config.toml
n_layer = 8
d_model = 512
n_head = 8
n_kv_head = 8
head_dim = 64
d_mlp = 2752
vocab_size = 40363
activation = "swiglu"
norm = "rmsnorm"
norm_place = "pre"
norm_eps = 1e-05
positions = "rope"
rope_base = 47200.0
rope_fraction = 0.5
qk_norm = false
attn_scale = 0.125
bias = "none"
tie_embeddings = false
parallel_block = false
init = "trunc"
init_std_qkv = 0.0283
init_std_o = 0.00708
init_std_up = 0.0283
init_std_down = 0.00306
optimizer = "cautious_adamw"
lr = 0.000353
lr_mult_qkv = 0.7
beta1 = 0.95
beta2 = 0.98
lr_head = 0.00481
grad_clip = 1.0
warmup_steps = 450
schedule = "wsd"
decay_fraction = 0.406
decay_shape = "linear"
final_lr_fraction = 0.0
batch_tokens = [65536, 131072, 262144]
seq_len = 1024
doc_mask = true
z_loss = 0.0001
train_tokens = 1273000000
steps = 9223
dataset = "wikipedia_en"
MLP neurons of a small language model. Each row is named by its layer, matrix (gate and up: input weights) and neuron, and shows model dimensions 373-500. Each number is 128 + 24 x the weight over its row's rms, rounded and kept within 0 to 255. Numbers have three digits each. A neuron's up and down rows have the sign that makes its largest values positive.
A block is one neuron, or neurons of one layer that tend to fire together. Before each block is what it responds to, as a language model described it from the Wikipedia text at the highest values.

List separators
L4.gate317:126122131078150134126143091119123159215159130066132091127141162095133162120109081098146144119100156100100131084156110105094124122125150138130146165113126174109148094126107096174112129142144127179136151150133133127160156158087142121116156156136158131114111120164140119104116127116170160193123137149119096114137126114106132122109120162121139126137105073131136112125102099147177179172103
L4.up317:151162123117132123146161097129133105137113128148127112113140125139127160141130105113131081137161121083100109167118107144093156108110158127125108097113122160087123076094114092113122142118120145179161160136161123088107140113112111099187170153132112160135107151119147083125138134163103120120110146135103173138130113103140164118093101156126143119091145160158104110079106166118121135162128
L4.gate508:148106167118120079151135124099129148169140133119135158106140154117123124131120098106078102118142121085141158075134147091070153135149138145130147145131111142133088123112124125140064115160168113125150124134124116145135157124117129126109143141115099110134109139086133151099114127128087142130113139109150117144145136139157162114078098118127159122133129137066147145154130130129170127152133
L4.up508:153138117120108078133171109132150101149128100140117109143125153161156151160152104095111060129151119099135140120123162085124138142170161149163130102115058171112133125118152151112119144146150149121147124110120129083155098159154121105127134142124097110155106148122122164162103121152123101111139140126145122164094147107158141121106131079163104142140120125147094124104128110109171126115133
L4.gate1155:115152153128116104097162124121139142112144107094124138098115126120124135112152110112157095147092099104104147089086132107088124132134143099159129115151131135113128114079084122095064090101137130154127110132145169089117110154158169143127162144108121129109138135128144103137172163092133100111144126171150148088095121161168144140092145123112163119140102087117135099131122126114132146082107
L4.up1155:133199119121143130176111152120106145139135104130080123142124133144137128143081104112160105109139163059103118122094160091121117114157132133117122079120093123114135121105104103128120110078136103128126111145117119117107106148096142085135112099124082124096131178123161153140117123116143153144082128119161142114144136143160167135135112132147127135121088127127092116142067143092104108112136
L4.gate1300:155149148130162158112155119127129125095124149108132146103116110171163143136142110134181162133155141152061064132105103091105126112116117073089121099083102101123098104099136058106153171156106063085161124156144136132126123125106141103147143105098119148115126139116149162142134165111116120119116101091175158105136145147144160124109148144141147126152133139160125085097129177127141157107164
L4.up1300:142137132125136172088149148087091108170191148106108131096129127119169155143136121115123124097123091106117131106113156125110141173185095138138136126110114136114149127173172088118094167137140132164121072093127118160140143122106112154131137141125117142092136145137128103112128111142153101127126132139093120128120138149122159099134115142119149141159112119114108122137108067094104113109132

Causative transitive verbs
L3.gate392:146170118151161122116098171112125157156139132124149089162165129132133183131099085129122137109182127114144148146169086143136153110116097093132154155132107074111119123132107102147103092152143149127125130126124143094085130086111144112116133144136135109124147168135092142133131137105142096169125113103115101122126159115126122143174060135145143156074121147111097141142145153177128127153082
L3.up392:182147117089087085134138112139123148108094124124154085085134131112136081146138144116107178141103117097117111163150121135129148104102076159122175118102108156145121146111123100155103135106096122125140132156134111110108115125087142116142118154150091138128104154124137128150166152129154144108161128140113125121088095132110116117145124191150169082146157131121117121149117167150124118105165
L3.gate1238:112080117133115142123137157128088164093128136116137132149104127109104126110109134114123135147115115072124108155131099139133118125103093138129128128092128099184130130120181105107170089135101141097154118150121123156124101108118061156141129111109086121142117093110124143107096162142164104131121171135102112125127111169130142118141097096117108104125111118121099121126110091095135117124133
L3.up1238:171125095152135139125167109134142123130102150098089145127096112111142109101106150087104117137130142152161139139096110110147171099137131107122135119169140127128117143122153146106156077156077107173144153110142120121124123121123122112146123101068153156110150091150110110131115138118112123128085100136129150130171106151099153145112120126103198145167081130100109098113114122100165115126157
L3.gate2038:157175119142108104131103121114136139126127143096155111131107141163178156067153116094140151083087106136167135127118071167103117137116109039132134095135119136139150135124107134129133166153154142127133118154121132115125116097103146152136144119109141140126165127109154160154101127096155141140126154112103091164076150144168117152123119119181146148139135148099141107151105150134156143141106
L3.up2038:170106159135136095152142107048127131100144095124142100133154132106129128113128119155145073154104128107084108122143121119137118166127120145110159127092159143103132142113104116056110113133090154155153127138143133107104116123147126144114169117098134080159089164166136134101103146131132109109128104119162127175103100125139136113089132101127143111131118144124104137060100088118098120106125
L3.gate2112:148116135129071130129100124107097149075125083133102128141160083098138169113124138120171107189150118144155092137130074147158119133083121077118159143125113135164141144139126167115114100106087145133112143117120135080163179153110095149202124113121134094164138125115127108121110141100161131151118128142126093117102123097141126120141169114149128127080127168101112131165106158134108100088106
L3.up2112:144114120145130108143135148098156137141173158116127099173094127104154129108150102110161096152129093126130147118113100074164112101156095090099146143113118165123105141109116135132137143113158124157136145142175096124133133102130139141126146135129081145095138174123134126133096150101123139119160143134149109153121111128106127097114134102151171132149110103138112099149118112083133089097151
L3.gate2122:105147105176135116126133119130137141100136116169140168136128122148133135114112125096169135138104142120134118157132070169133140135109121084103163109114140101142136089112124159147162076110099136104139092177110119086142127101134156064114153123101120151114138178081128119183124175110138168103124111107119136122128091134130140132153108164143110148097118146147114100094108151125135135133135
L3.up2122:170175134115099129140150137113085146115140115138165120123118141105109127073162171154131163130111113113126159131120126115069119138106098118116135152111113155137109150115127137121102129187134131070130115124126127099122121137140125164140116102134120089119137139119149133132104092133133095161083109140123119139111140117093144108143112151109123162109134172148084133130112143141173120109182
L3.gate2254:139124136140079187165158150143147153116141113170123118114150138113142133129128131131147136118165122162101118113111065127104117157139134102117116152108121150099141131118150150111158165127120141177154112118117139130147089134127123124161110119092155111130138170132098164147138157112116098141121129107125087106085158149138141124153095141153157115116110125136096150083115121141158105131118
L3.up2254:119131105073139109144106166117155163121145112110119126116080153131177167127124148097133162137104128146098116142155131123138118173166135135134124151118119148128133161105153141173154137152094176105107105179106077150082126118115133100097115112100122155117144140101098140164076166140112103117162149116133110136117107185105122127139147160147125147111154111175112137089124147143131157133111
L3.gate2263:108166074142128093122127100149107130130102084133193160101144142152083151116088143130100117166126174140114141110090084108121115159128116095105123127141089099134135130093127123138114094109149112118145149186143184078127128110107117129147104135141113117099168147109132142170167152166117154125121118134121116146106132142186114113131089120169121205086146119122110104149099167116173111113112
L3.up2263:185140124129109065114100097134107124122141087125149166141127085184111155130104116136095149125126166155114079121105102082154117152123135080101132165176150114117104136102113123134152125125131101126169117147115174115115114117140147108102128116111108121120135192090120162146149148165147161113114108148138149115117112133116126170130133121169137173111157119129088129138117177109173108100125
L3.gate2535:189159151136143113137143129125133124110141116128106111102117091081158112120165096145128117160137087109135084125115149112178148142122117114138157179102169148129120147103134131137090134159141088162134098177097137123114156088124113117153118113106147117130179120172134139138087127146124140134109135165145131125079095139138136119142125146162136144101106124134125124096119134115159105124157
L3.up2535:137128153088139145099127139105100064106101111066163134200134127135143114110165141151125151110130099094137103134138097146101139164101111128101114137112098132130128151133087086091128134134158141140150118123105132117123096138213125149136129153134123138142161147135109138131150103109160144115105146156130139086103114112124129129147120130077129128160121161107136123152075132124161102129116

List item endings
L5.gate141:125119128139117091087153150141150147154107138128116125138128132150133144174132139152138120185111139127096127103179106152128188149132143136113135097087137141128153115130139101113133132117121096116124145140139135128127088147105148153142125126121125139096143156164125132107133136092195101138144121117094104109110141122177156150115108102109149147109128077137131126133131121140148130136148
L5.up141:138131133128123137109102119112138127148120113137076150135100131141122132120073131179165135159085095114158107162120086110107079117132131141097113157072104123126127113122133167139145102174140121152175150138122112095124159156155156098124144170143099107076132130184094124124122152146111141147129156160116102080135144163088127149125083161129140106127091120177120131170143112132142111135112
L5.gate2035:126135127153128100121129147157140092129100127150072125157121124156129145162100096143112123147111121145176119179141118130094171169111107107119113114079110127092117051132159142154132100098122149113124161134139115135096106149097138141129139117146108090097140135155109158169097136075172117156150131132133127066074173120153121137172081148119136142106123115110144098153123158170128101149138
L5.up2035:160154139135142089098115102148101163144106108149110113109127138104152121152103140182129136131150149136110152134138101108120130146116113125111130106134101147132144108111146112132135133132139125122134097144142115119120102141157152087140102129122132119070155120181114148114130122107140097185179123136153122082135159174148145157162091097078139130097160160129128092158127101162118077143141

Table and list structure
L5.gate212:148118136116138111124172120137173143125111108137126136146161140118112163122134122136194124098117121087131120141137131133116172165120098136127146142133142139109167152100133122085091132146108155113143144151115155083165093115144144102140166126122110124078147128125108104131171120102126114138131144122137106124167170125144133097135107111130136145139122102082126107096074085147138102110152
L5.up212:114075117112130139095148089101139127099127143127133146160146093149050142104125156139126118116108182128107133144082123118130119218098199157118122085141121145121154129117160117134104145144130124112134166175133162143106157129138143109125134114092161098118096128165130128109156144113138084153138139138166174099157161121158117125121138071157153166117104078088111151116128129103103126116144
L5.gate348:150126089118143128149143114155143121140152099084117179138125183099122142124110106121141123182150111106144160135134155117113109117144109161102103132133173089155107112115125136123133136107140154121165125151147151099146137116117129141111115135151107157132163122171132101065173137129076114122158142159077104158136144125180117126132124143118137116115144113056107116124148157121133125133150
L5.up348:077110135114141128137072134110157118096150113131082188131123131130082132090113174115131146141083163118094145116122138128129113158159065105148123104171093113130136080102115108103120108131132121120145167163137144186118109113113109115100125128140097116141151142120132123130131127138100086077090113171147139118100118201163159136145123120132102144117140087106100129144161113115165160116132

List separators
L3.gate445:159126119152150139098137094161103114130107152145110136113156096121173107108098137085122098110143176117124096121148140104160123177146135124113136123162113167160091117127114120135126133152163108129103143133119165120152128157123163095134140155126106185115149128139120120168158134108161093117106134135108110142142163087161107141166115158143118161152075127113149096109076154113097135121179
L3.up445:117154108147134119083147143092096105125128152170107141130126165125125088132104086114113135151096108136146127161083124121147109123105108138123122084141095118101105129097151143125124153124139144117136125149140160111107074164109117103116139112148098125123128113093178118081151143141132142118116140117143097120128170114141111148088101126143059117126151108151133119109114147161136104105128
L3.gate668:143187125103122143140137117119121196101121122107113129089127112102118118097096127119176079201111092101080112127104137110097118102144116121140098125142097121132105098097138112159107123101132128134121112184161104108088122149118141099163132148132129125104146118119135129157124146080113150131130122167147101121102177157190145117150117110114132129098110096092116111114169156140121119123101
L3.up668:120154115080119126142123153120099133144141099144142140117140121117133145160102107142119122154134144110099104131080137123116149112143100114145079143105092148121129122080157162119152130084159115188138199142092103127149101151163147146173158146109126137111136111146137117101153130111142088169157060141125120093110173103134205132141131121138105187132086111128132104120166161117140142108114
L3.gate837:123179137142145143165185122145106119109140126149161160106121120130093135176114113142120111085152142180071098111164124142105117097130065099148121102096111126123112148106110088108135102106131127115147113140172167112069116135139091158119161154111117118126127150117119116123120151138099102142099098114105111144160164113113164153123102129162121178123126119126120142150143089098167117123137
L3.up837:093144119125123106135158153162147133143088094115124162131094098106123135107136117106154116150123104138151140089118102108102146072095102141120110106121142132111147118117119129119139115142150123133048128140132093131096069106129132146126127118144132140095131098125139169118144127099105134148160140140170097112171094142182164129076100132114165094108158143144128093117126144135133098168118
L3.gate1061:117145136143161118114119142113126135132136132139066143119142120099128138130097141153128129155152124149119132134124083117136120141115103102115112118087094144091164101146161125112098121094146090154135187150148117148126139122143125151108179111120135114075191148170115117093135121123128126127126129169128110116117159131136149106120101125094142154124089112167134128107151150144110092139118
L3.up1061:149129123166160121124135117106134136154131127125094104130121149116137102112092153120146121144134139124139110171147132118125146142136129125146127145077092082105168124121119156118130120130152109132172129139161122117097130181093137155124150147125135100092160152171102099111130093133141137139104144141143128101113150154133178119118128106073138136118107145135138140158164107131123141119155
L3.gate1359:160173137176147138163150124135104122091118121143123156159130135175154135121102107160157101175181072140136080140083147077124101144114089140108109135078160135078118128100128126160136151124165120147116140138135104076101108127114134174107122141140147060119135164159109124130132150108108167144095112142109138140106155112166149136173148109137115190147135146090131113110124141106150120114121
L3.up1359:109135183107134149136131116128130120086136148088056127123090173149125123114108167160129121110086132131147098148098136132138146150132113127153105109121157130122149130151097143078147137071104088178149129156148074090144102134119175101131161124070143108118154143120142078135143118093158120129174140185113124074126161141128117106150103094138152128112113145113125090113133102127125096121105
L3.gate1874:166121100126177167120146149136135104132147089107100142153113145122155132125108121109115118096127121104085141103125098121147127090123158114159147118093079106091099135146140109173117086127138140170148146137142163126111126115160116144134185137097105155090140103111114154120103156146142118107171135167149140127160120133152136085115128087132154167074107126138121135110138108100147122158143
L3.up1874:146133118149104159124147150185139137119129126125141120114133154098145150156140134102154110124163132105119147150149118127134117112112130177139110083097150157127153109136155095149091115099135114144120140126124159121115094129123090079117200127145140128098133145121144138159140156135114137107158145124123138167153135154178135100120133129122156137105074085111062112122048104131088111085096
L3.gate2206:133159138167144167133151139146104130112122116142102148109128184069104127167102118147141098164126109149132104168124101124118117158095117129104088105131095118149139116137140129136098132130154129142139139136134155132074106141082111123162152120139142123109138116158129134149087132125174128145136115140095110094120156117095129133107107119133137210097094144135113058111146138149131129099105
L3.up2206:161176159146193150110134139189106146101106139132092110109124122134131125146095136117094166140138134125098123173136142123137144155141128092068060128147063134120142123103142121078078128126130133161111133118132129146127131141103106148139167133108096126109147146204144128116122130122115105183143100128141115105108116155125167101118112109103132168140120125106119096094177127126152158077115
L3.gate2219:134145129113118107154106157193111153161123131136072141156139156129139108105118125109104092127075116095120138155063156123141128173115128108160133144095090145110100117143146132107103155124143139116088166133144161087125097116111112107091111124104119111114140127115115168128081189104137122133127084113098110126138166132096149090164126102116137154158125099160122097154132097117151137083103
L3.up2219:122171116140181127110199136154089100099122098108100158118142106136093130161104181160140151168163114151137116157136138132110128114142149143117063114128151133159130105092169096147151161120098121161135131100142114145153120148096114145204119139177119136142133112149148124117152148125112127153123136136130125109093174116163145102106117138112104123088083148087118090089132112126126134158107

Wikipedia table cell separators
L3.gate174:111135147140118123117114126120119111155158148111163097128114133100155100117128126102162116143123134116108151102142113169105107134127142153119139184096120123079092122069121126109125129126119097115135157119161076158078137169098148105149106137138117116122154128167153120134116125116138148138145118092158197129096105122104126117100129144073119168134118122130154097119096100098133121135152
L3.up174:125121110090116123154173151163094164117118158136137118136127108151151145104120129087083144125165140168103132089139095114170125149121128129115152104086109119115108107142182130120134126167140170124102130136091169113106135091123137124164094173162117124145121085173126149092169132125107111141143134124164132152094132076131097135101117119110115133117100112159113129153123095100144128170096
L3.gate372:118122089113112133093222142090117072146115136119130149132106129135126180127155150115131157097081108146153151159184112123178094149124124158133102089117117094141156112091114142114144131136137132108137112138171128120154117150113124102152114108148130107105128130170127083172081130132129124091114118161162151124099131154100104113144112133078144100105156137098120130140125104102130114089118
L3.up372:133185124132123131152139088141126132140134085102125128122130116153157136138110138106124096074098127170159139112098143071150139158124141131149139087147143126148131181106082196158073100160157197126142064178124111122147126133133118140141092177138122109137110123146154143159134093089091135147128127125133134148138126109138127109190105177122139127101099131159116118091113139161106148157138
L3.gate655:140123149156114143168106137123123131167146099098157108094112122116096141120104092127124155109109126099133124172165111111121152083148066106146141134117137107154101157098101117121130105177104125097163114134163164136097071104156142140147078110150118109134156159142122107142132159153156130127104122094118162104121116091147125103098130087105170091083163105126141100163116127149135078150151
L3.up655:152144115102104082188153149093157149123132117134135124096099106128083124111158148097163166133121129148136093157104111083064131137132109082140149105121157133110144140132113133125134111166115077131160165094188141103151135149120112149138086160129145104165119119130149067119139163109154124117111093124119132113129118088130143135081116134099113123092143162122159115117137132109114148123127
L3.gate803:164156139118106131141099125102142124120125096144121135121177168162158122150143132127162133128122081075131123106146111092100152141134125109112126097111111084149102108124135123142141147124127141140140135182141147154132102121136139106127112146137173160144145152157110089150115137086093190136194177119131090125148170103172145117142140118123109112111099127118148144137131160104099095119101
L3.up803:104140141084148134103138153158079117119097150167110118156149153119139134102109134141120085140093115118181122106132101103134129115135147082141147126113124116172075104133126172088090134102124162133123134166172164139138118145180118133126154160108148126108131132140107134137198139151087122085191135122134093089106140142120119134138116083134124149100098086091124155125143117125158144149139
L3.gate892:124130132176106165136141125110141137139139111125163135161116152087133144129167102130115141093128119136138098163104174123159123116136118152120157177133160119140122103120070155114164129098124158099104112154107099118129115096099100148096107090113116114120124154091121144140150140127105113168161174113098122118111120172117133116121092165142133213057130101108118111139162171143142151109103
L3.up892:105111133108126158147107119137134182108123109140089099130092117132158110140122115126130119138113127132127088096127116112145108125104070127118160148090111120099134133149098107166143157092094133174113129134183159137127127151107110155138138138099115123130127176139126105148153156127133126092132132103142152118110135126125145131108138105171125120115118132120154160117149145087155141098100
L3.gate1589:144126175100124123113124136100156125133183153133121124119149121142147111162121150107157111113101107119125106144147130153102154130119101106111176147117159114135147138130065142102105125142089162133143150171154134135099154113136162128122124121166115145089172111125187091096106156094099134072130135110159136108081163129113134133182130149151151141102150095106130139118129112096126096153076
L3.up1589:142096133121104124083093126109077138116154165130142113161139115093147087126154117141153165104091133146131113156132156140150117139135150135128128125113129112124146122115113167121103144150143142138114125157106163090134128129129116110117112111137120088162142189156130115140143111128140132099130137136136106085177126132112143114138122114133120131131135098094101129134110166168128092122141
L3.gate1822:137123108061121154122154108150144150127148175091137150188157152135145110128082131112109131100124151171164127138133081172138138142144143135119114130160103140128120149114089121137134091140111112070149143121154131129122102168133106140128157137128179132126129146120153144109116138118121170103171131125157135130096157134131115126134116118141138088096141137082129111074126139137107196132111
L3.up1822:157073126142116146093114091110101110141121134102135128154146154122161099138109110152150116154105138091131105147121140097130160128155128152123124137144087122092084154050171118173150163122113159126122119150139126134094154119136110144169076131110140150126102112127140139157122128164118158114167112127124157113111146121134107123123131100097140094123127104138152134158152151098081140097090
L3.gate2692:179159113115112129101151118104126133124148134112132150140155119143126146142162142148163102123141115152123175122150141134168150155112145140138152108128145107168173078080085106107101127138140160114077135122126115143102112114135128161128103174170125140157158123128157100119130149081113150140147162143155160137145184186163144111155102122110091093073110100105104147110129128106100140166147
L3.up2692:132125108098128131149160165130136141170138165104125121160138171122117127119103095156113170097149146152111127130122086129137130155078162129117113161136105145092104130127107094146098121132159148118106154163125061141128104137180121102124162142107176131139149133141169157130160128139128108161123147098130151125107192148148087132166129102124074131110137096138146090130144164142102131110077

Wikipedia table cells
L4.gate339:161143130104143099109086183153159115097131137148094149130125131166205118144153108117135143146148095160134138117163109164163136135141120145102110158108174125172108113125132121134141092132147149127117123124111107167090094141139105132129121123165122083138140117149110113143104145105102100145136129103105140115113100153141138143095170112127123148078151120157118125088088129098159149113117
L4.up339:149116122110111126127092149168158144078133149117173121105125090168175143149124119112125106096126117118134140100151089107137184122169131168136072143139141124169146107102156105115119102131151225133119143135104126145101095154112100100121107088159108135144156124176091121139095157111139114139135097118121165138132128132157154172140119122133104148122136169122104110088090126098163163125150
L4.gate394:135159156087063068087132179184152147093139159086082134157119118158187160127105109088121110166155109164113181144154134102126119129159139115125138122110166152151159132090119151130128100127152141136135123132149091149128156174115093138156102137198151135127161109178095139149113130100135113145132142134118119136098091081112185120104170133110112132104108150108123119120117159119125155127110
L4.up394:143102134139112133151127124192157124144154157064119110122147150150168122117112135145092113106145098126138102128153128075156161106138146155130119175098145132123109125100128117133154108132136143080144174152140121105079135108117134114128097100160091160123150099121147117165159121112118150137150091122122166110120124160105106128151128103153122114098140085141104130101083166109114153127099
L4.gate1872:085173187133144141134143117154106153105157121161140109131109144120190134136099135136131136138141087140179112139114134113153123161121109112134126145114118136137106118130074142101093111164078142158154117100138160120107140157121132074168121132145123130108125141144144086146106104135127126144123190108113145140120143142106141120146094154174117110109134128093118147122142120100145116114099
L4.up1872:117135137085158139123175141145096138093158076136160116141094101112160162093145108078093152095137100119149118147147118133119108129136101181100130134132175159121101143138095146119091124107134103158116120140118170149099125142130085140120113093129135093159150085124092085135156109091125142107116099144118144108115120116100162137128099101144135134082144132094082144114151147158128147117138
L4.gate2176:119115141116090123160110151176106143109119123117116109177123120133193084134132111090109118142137100123184173117127133113112120109103118126118141114141151145125130131153084142138113157098124162139083123172146125127067164165141139120127138120145126110110131116154139130146112153115101088172166152140124144116096102132136138154114088131143126157138109137084109146107102128091103107125156
L4.up2176:151096142121109116105127113117148166085143149123141113151120074167157134101093113119156100120113147163117099107111124124154151109141116126139104147120143146109139102107155131145142110134142140142130135110115155146112113133145106154102171155139120118141120132145126088156119094130143117138125106147117147110150177141103179104154169115127143120112174125199141102133119117136167186086105

Verb stem after subject
L5.gate131:077133143139098104160151132118111120121162142150121152106122149152106156126091135139150126130132124143160087111093114119100121120101120107106154123158135119093092137121132148128103122085103136112119144152175136100111167137140156160127163165141106138157187181092123143170133117077137121107137135127117114100153107131200127116099114138153119148155110127113111149093109145126148110176108
L5.up131:132102140131118167108137138111122102138113079137104176097097144126171139151118107103116109146121137134096119133107111080105167115165131092114131126122147160111129102099131164095151068121143125142145157150120144135107128125137133104142138117104094167124120063098111120127147120146139122154123122155129127140143154102152140079132126080124112142122112146129133108150112146170130114182115
L5.gate2064:134148115127129143098143121128163181146191121185109134146138128124187119080149109122137101136111131128133133143150113123091118153079098134141142141164138137126124104161137138108149144136117107111133127163109123145131137120108137150135142117077144161161126107150169148139152114162147127146103125108178094155118123153122129130152139084113166130137101142142118166105101110099184160141114
L5.up2064:152104164149093079150148092124118152124122147124104115106094111107177173123115135149151126120112115109127111129108130104155133170138136118135099144067148111128171125113127124134130148110112127143151168136123133120124127126110085133144106116079159139130128112121142159155115125160122076100122129119126144135097132095109076138137083139132147131138170140125123165155132125089128099157108

Main action verbs
L4.gate617:145159118142092099132137084117141133099134105146154101135113138137162112133121136114153128127114124122135119074108068121101122128105114116118110100170101112144142148139132164183122090099161117120127116133102121100105127157103111143155138148109126143156155157145113147146155136135143141163107146164089128085096089123152131138191089153152127150095166118103095120135127122073174136116110
L4.up617:103149111131132139139112113140092114129125102134160167108123142120105187115126116139084147090133138163183091158125088177141094140118159111125115114134142106148067117148113126138118151129164138123118110096101136131131100081133140127127141122101145133132118139102099146151136147134129082146144112124121120126119135137121093123097127106125112094100152112122145133114128130131149110145093
L4.gate1121:145127129187098099163137125119101134120130109122135144139133126148122138103143132142116144116119112136135098096096087066085126149078088093112130133134137137147122153116149168155157102092169136132105095150110136118113130108123098179143139102114110148130212118130101163157109139128125123137147101170136134155110126140156142165162117139122151144134131127090088104154126155103148121128062
L4.up1121:110178085148116124116105118122112147102117119114109157127099141124090127143129131127108127112100133132117145121134126130135134160121160150061130131140177101133142146164098156166143100117146126165127116177118142105157133107090154148181111134097136127183185155132109144106139181124124131132106106128118120113124109110116136153193134166149140115099145146121130134114141118148175120135105
L4.gate1276:133176147151118106163145118175112140180098157143152175134139105111109144128111134199153145067112157135158142113097091125148140140134076105106122145087159166111129125149142132145128129153133139125097151102137124104123153129120130140123186152151070107154138187151157127112119097135141131129134138154149122164098112141111102162134149140160156156139127114107133105171154148151149117161135
L4.up1276:131130126124105153130153085130113124148129121130092105128146106108119066109138121142119114148138129164145100092097105084123137139121115129107157116103120138141122131135112151131138086109167138135165138096126141136088182143130137124082121156100095165096157176164099121156143167128131117109102132163150095167124144160126102132162132129123171131114129093079161130125125107115096134137131
L4.gate1942:114161116094122109149099164142112136127145124118162130060186108103116154077140083083117154119137191138112114132097082144142137109098140123117129116128126135097105121139169139178124087138093092128129085131163133084141140122091141106118092116134130137130180128157121101177089139124158130136117134152135100079131131132097129132152140140131125130137143144132125129137093125136114093089097
L4.up1942:184165129131138122112107155093110140156152106102129164134185130117118124132117124161142177129100131092110136106097114075139089143108085139096145129121113115169117105129118123104175146101147103138166146157147135116124161071133180095128091134121126142123114115117147127145160157150152133156107107143147132115130087103124147131153158130158124136132152139091103110125121123108139123146100